{
  "intermediate_size": 1280,
  "bias": "none",
  "optimizer": "muon",
  "max_grad_norm": 1.0
}
MLP neurons of a small language model. Each row is named by its layer, matrix (up: input weights) and neuron, and shows model dimensions 64-319. Each number is 128 + 32 x the weight over its row's rms, rounded and kept within 0 to 255. Numbers have three digits each.
After each neuron's rows, "fires in" lists the words (lower case) most often at its 100 highest values on Wikipedia text that the model never trained on.

L2.up416:198163137141112141152153134073107143121084143156129103122154157206158097149114108110131101125126136160102113162155127137120140129157134155138132124083090124159081165149111081155107078027092124102134136119118106110066101115147077136154142104108153112142132130130102101103088147107132136105143123107171154145118062164127190150115120109172100141119118149145102120113108122102120117102172110146101139146133109112166107148108114088129110118126107071108202099153132112153114197141129115152077106157196145116143138122100099144126117167160136144168110169142097169144102162123091114185069110080145125151187102127053181182086171129091110209137099125117074087125193156145135114132127124143125112194118117069063096191098138072089103137115150148093123104069178108062117136199072137
fires in: "for", "file", "of", "on", "two"

L2.up342:094143082109120146177182106093142094198139140132118088136169121124218152110164122086141144127095111092146133100159162162103135100087121107130087157182176109128124115138149107126225118151156162156103118136142108161156108138154193077201076112104167107099106140120194161096111123105153200152117099150107108094096175088143158134142074115110130129167090120105199084138158136100114206129127134096187116135141131061156139110139102106168113149109123066170134137133143064136140132115152178114109134129092075114105045073114107149138074087151079157127091211106158111133100119083159115133135176145077136067176153075179133170157100115098101128111144086085168123145141070171097077101133112164145108166187206116078138086141061134143136121159084103168123163131131076118080167140178150
fires in: "of", "to"

L3.up1111:121164111094142142138130080097135081114119170177151109169081089143114102152155155103171127148132178133184093131132148122133143105071063062120131114146102208084174067189060098080133139105139143182102115108141123040066135139082174150149140094085186137108143116237158167092110172081168140125190104145117105149074105136085144134144053072141149135110109135109178106088171173143075096166113123128160147151147116072173107150157147130156132148124134092093110072175103145143094085147214136119141160150142081174106131130121161094094105117134215170098134137175147166112093141143128127094105156115141176142142131074170125113158144098144150088096147128118105111161155168131113093103118096130119076147135143158134114116165137144104138141191090089129143124086091179070138157107110159
fires in: "to", "by", "are", "of", "be"

L2.up1065:153135075144127099143136137144128207122101145148155122176130145141118081123100087150128155137113120177172127144085164099124086125111154153164141089136131082135147109145113171102151116129088137143172139099134120091087117103082120147151129118099103088169132120130115145125155157108157122138152163109068150118131130094125137073178108105141157143192055124140163144161248156119094111100125122126163149156138137089132180131094130092068154103149174119166156165120173072077115159168177095105118104101064111166079126074131164061167138135158132075091126179130144089186108149186160107068113185137080119109134095162165126141159188140125111134099138107099164097105111163131166063084106173090125206094106140119133148118156097189161167094164137100205142128155051141035164044118155163
fires in: "end", "back", "up", "was"

L2.up411:124124161090096103127136095111126136160141095108131104171145128193145111079073112060149159114107170181090101081153126157126134163090090090103149179124129146117202107155099074087135148117143171141082093066083153115154120142139128107187139111131147144128143117072111169134147178161206106156114092146146134094108168099133175178063094077104118121198160122161212104127159180100133100131141151145120154157086099074132196122069153141119125148109110160139053167075099154133107081098119160139178123064095127132175142151170127138134097150125164164105144173148181093150130180136111127090098118149167114095119119150152114087134121137114136107098086119148074160117106071114134140098127156148103081157119090125143144124169105090159177118185119137140168152158100113149147130092089115
fires in: "to", "by", "into"

L3.up644:155141101127157088112119098087176146127150088104174174138220139161125125121130148128197158134068176104097129151138154207125123122160101083142090100117077176136152073085147117075086184172165106147178130101141122123128125153150164107114123100152144086102184083106120093079139169108109090190203140096126083130092137158108121146108100082156098080105097136103123169165142099193137099156146119105131180155167119120102117112119174105073128099098097182189159076152110083119141165111155145131066119110146170138155122143144165129115168133128203171085133102101112105155076125141138075170093095076160125139157142074135145158153171164100165121124125173105149164156175091078132149116154109109150124132130143180058153166156131173113199145103114163130093154078137121113200173083030111
fires in: "of", "for", "over", "to"

L2.up257:117189143098116178105132104109145079131102084113158133132112080219151143115159137099108090106154112157153111131114095144161106124197120108108160121113151099133086130167130050165190105116153158177178093170173143133179106207135145053142170140157172084099097102139082130141167116077104152157106103084120153120141159127131130215177141120143121126137145101146125144144138114109143115130074069123128188159088095125122179113074096177100104093157156137137139127072193116089167156130113153126177140077151210122099093054126137211115148108140140141155142153146097141161059125123125125180170129127117114057112145139119080126115113168135135115089165103098123159129124213140096138128066148092142161146189169165103153146104122125076122109135140092096162108098142121080114140158117179
fires in: "some", "the", "most", "one", "of", "s"

L2.up336:126140069157150172135176096131139148154080184095124132102170173114125111093159151126167099090129136103121187112072148099158130159128127151132127151165118080133151047150112112158166146135150148181115145134135138136140139128095143178125112162160148150151166127118131207110112092143154092125141096134080128126170103119068072181126112149039158097079124123163097131144092119124134146110178115110132245114159200091153136081113135074156136101098069146026136085096097087144158162105067147124107107095072183087154137148120105130109109131156155097085173067101123119175112117185198167127122131147077099069148146150170109111050143165117176130099094153173129173169149104110109133157117134127135121120124136119163168144117048145090132158128126124101095144082131179077109159153100116
fires in: "of", "democratic", "football", "election", "women"

L3.up471:120108126097093109098128088137138105146106154124139069099099160148114199184145173135132102135132185149127163119095111170117114105155143133106101136234110100108145129108138141146076157145116106135133123128193133137202102192107133163136111106126122140108106142097117142133186163164127090136181126057106109106168113139141081124143146141142165094143058146223132142162141177152090113127135110099167131164145112168171128150097082130053146105126156214153132101128159127120104100073107103168118217125121103190108187105086139193145121174156143113097150081135150106163149142118099169093107106066083161101155104107123111094101152169111136144123157180195114102129171097171117155088148106154151136153086173112154093134147089063116138106119143104107106144124119043135101118064105125
fires in: "of", "on", "from", "in", "with", "by"

L2.up667:113130110173203120150145063094148170125168128133139107126099186081119156152108120122083070173170058087147112137156156125111176142147098183089106112126087145110180118083066112134123115100175098143177140139123143154171111106146058192153082137084194061102116068171129083169129150159143103090145096097136113108164113129189145078108089163123140162082137114074122144147094145117069127102094122161075135143108127117050157090146109124208101076140127161113106128122124074119138168135153097130104161136128176165102118142141091151185126153111150164151108147104121172144160164142133072085117146118102160189151156135137085160091102129151168150146128178165133101123121125141089088096104175138159110096161091106128120170123137148153088135132115115145145151118121124129082080114137126
fires in: "times", "him", "as", "it", "too"

L2.up371:131130092069103121089128058141078088138129170169090116164128110079106158173104137097137101172114108094162100129099173150105113072104131135142115088112084194133128117059100092123122109134066106132126122094113132151111111119138122101111126112067176118134145108132120070142118199131191153132177139146119149136122184131180119134126114124102092149144106134085146170176143139157105159123143131081164114147124128118168107143123113162133135135122081153228155146167102100135116092119133152149172173129124070161093231138153092103106136161144152135093149138094143089161186183091084163142078111113141107143127132108157204134120163128125155110109123084138182134130173072163099139120106111143123140160123155127116095112098151181129133148117046130170121141147151121181089111087076103
fires in: "of", "by"

L6.up801:153178097135104094188096099173094102156145078136172097126142090103101182123031111143096197131160168122157180106055132128110127136103117143046159129186162077126104157115163121096114116131122074104131127100146075109128097158104146149155133081154175103158197162098124105133085104114142091094103086095085086120092134104123142097140181141129098118136141140152154134103136119100151117112087097107131117182118105082125150152082087172087150103044042097179080125181158096146138085079127137147164111129157134132094152115100142097165187183138158096124159172090165115125146159142095114089127132115106163105142137126134136096148099172101103135122164152157152101153179147148088102150169192133076147142100193075151105114132138041154116123132143128090071132096075103144159134135162160
fires in: "to", "in", "of", "for", "into"

L3.up442:113096122086081203141111116097208113109102140129091114099164134134161105137152120113138147123114087123189121122122140168119176121127160087137139110144108121118131163130106149122135096135128142117135120106194095132058134144099141078165151100095129118117089151217167112149069165114123090120075128147138167151107106030188115172070124144135154139174087147125090070098157155081140094148112118143101151135152122100126135106124090118139131134133093160105076152146112167085125117165128087151150175146138132130132145220084130070144118129138167151069145162171114085146148150142179099167125122147118114158149147104139118154177126077151150192167114143082152159149174115130066118075181123103106176142118118124075174128189142182139146130113114062153125112148064096179113079127118108
fires in: "of", "to", "by", "named", "lantern"

L3.up236:081138152172156126202102117152158102161203113016100166081141116108136118130096158139103103137149127124113092143191164185133097155150158095096198070126111141104163166175098087121172167138124145119119158129089149125207166157130138113073075140093109166049152145122115186079081113116137109136087106160101179141139120128193060118082162115185128095165116141170192122125109162115123109155061112178119148113141107116142155145140141097100170116070176065121067163151121057116171122102113124134096132119135111108106105148136110145176172131157169112088159148095171117098128141118127114029175087186111130149115137138123095053160114082145120165107150113128144138173119122128140153115112132130130158111146165148088126125112065154073118100132151139143107087174155157153112120154129106
fires in: "of", "the", "a", "and", "s", "in"

L2.up410:159113145084101170125130154144130106147128135159197081138137118174157095086077160131122163164087104096170059079124114204142175156153127091168144120129110108076096086093125185121111143097151165167082097153154046139153109112125129136100088128129092099144165106129139125097117077198117149123079114158136093151111115131160147120069142086169106172125094102190068133140133106149131182151064112133166153151132117153113139121081138125145151210160148120107073159094116117103081184138116138178128122121158133095085108130103143128108162113124157123176168171107137121109137063158127089163153193215105113093064135101092114069090140084168177124106116162111105086112158168129131156158105169133110161144098168154140072131133086153065150093103113154127079140091136120190123134101159109
fires in: "of", "separate"

L3.up44:119123074138141119134159092139114133096172177097102140108118126125187124126077123128163144123115161097137129078084108170147101127164107128123117142152109166161132159100146151133074128143132113137178144120156133126062129088112141087092143085118159116163110093146053107147105114150101147160144198164145144127077102101142167163126059095099124105142097167067173127116096088107170178094144049126183161080118151161106123133112138150120118093171118103124124146164134089147104185108095089094129136134157136048184127097164163149105135151186115193126117135171195127129139097104150127195190166082087071126150040122138175152122105104143184151175129115147173081116129189147113181184125141177124164096148144043115101211105101155111142146128146162121107153141060078137125158098086143
fires in: "on", "signed"

L2.up756:165170143104120154136126112147085124170086132152082033095184153157133118126172136152166118055125167093108166166064141139164165139137142098151167175162123152070113158084090096125163167109116081164140127147178091133122147127128165121137083122071064159148090114081121137092096144143187172159165101145157079110176162097134153182107103105126150079130050189138080117110105111134131119131117116148133213178094120102050128180108152136094102084153148168120139075094117142097091162127175138123130164093152148145124155155151109167125119170140111126116092182166089135070132108117179150116138156097157128137139113136163125135095130148114154158124134087095145135097171105114106098137117155139044165081148100098128094111133148097110086107100130115133184220111074081109103113109124161
fires in: "on", "not", "in", "elected", "scored"

L2.up1103:140121151140133197080134132142103104165109069187106137156145127098126154141134116140115110121121132130105149130096114093087115135171130192082115138115120062081174121105106122159143142145139103144088138153121176111123072125113126105094139150165111151135132135112092143150142145115092174078119119081055142105168163128167112069119137157122120105102105078188171150149081068103055123105088120109117188110120102143140110174086131133085149153174129156152102182135157140070106119100183117098135131103110134138172145145095148101158152140093151160141137105111095097088140096123140140069120158128175110154137081081123152077076096121169115110199096165117175142223121134142091109107125175193121201151144144117194113181094140159134185158112179121156141142138098118143094143059212102
fires in: "also", "too", "remains", "as", "a", "now"

L2.up21:118141158102105173134125092147092138120171108119153175123194173117137148116190186140152106156119139154161047076134156101141104141122147083173152150141130123123125115158085108069113117081201160138171180100143095078162139115127137146089106189099144132134173117149053146102150117112099119104097118118098092092155100097146133149136204054162094163080150077175134119152170139177214138122147140127146160149077141102122111123088155151092166125077074100092162138113124050092103166072120140168108110180146135154100125143137122101114199064171106144132158129148152135093107119175159127114101113165112158121084047105148120136132085144129143182088142099098079128067094125111119154102114113121093149135163089152169134173105124139113125099100119086133138178076139096095152186143113154
fires in: "of", "life", "appearances"

L3.up814:141191088123103166109133058112159110146174104139131068161116182132110148115157129110169096158111165117079163101097139131098108203143133143146126046196116099098155112171151100130102103121177119143130110111130150162145180105137114187103173149159162126126146095161093117136129135125149196099209145142146153073103125151143108059218145125145157144098151130120170110150139127133124155071117188135128125086157105151093158109055133115148112127128174073170079197107149141121136088145114118115135078122121087153151138145146117112163129160202107165119110150117113122134138126160131078157083117103111134122144111094125144171111124123072140134174171179092108117160152164158131127149116139182229061163123068139143082188128133110099157168147090071116128090124123115082130139089089112
fires in: "state", "university", "school", "college", "at"

L2.up40:083163126125119103136154089164094117109113106121168116184146122149085100141134142134160082173164050090063131132127137083156144197163182173110123141127153165165130181181221074132154067135143161128078117105130138136173120147111154121109061094089088089170146166128055118149122112093036195117143087122126117119114111089158139129150109062105125111084094120136101077127146128161181115122150096099140089136192163119100099147129115123127186159118144162175177158126140115073176072154062119121156180195063138080075127168169125110115126158176122132120142148141181113161086116127165160110134079122086185163164175140147092141157103128122139090151115130124124156123133152096161092096167147132147086126179176107149128128156100101073082130102094093156085131090097128127171157088117134
fires in: "of", "time", "in", "to", "by"

L2.up642:175093123153129147142101119168094138111165107189148183120133124163103163110113161098118080114168142096074134113198200101106146114109125193100107171165134128149121143140120123145139167090156059172142088110129132129190076109118161095078184086169122099131141150136157150152191136092135133142156094125119095199127107108156104107095119148116097147183132150102164131116148097079077109199101124095096156136147116109164176094167088152142140106093155103176142105120139114108146114113138053093123128136167130134181147141076085171166100077114121140178143077077165154174061134089118132099143122138163175131087110144144106138105136126083140127132151130120131104088164148142067120086159155147130107094127124175112129100078156081142191094169118110149171130172078120090064077107241150
fires in: "also", "most", "as", "the", "it", "other"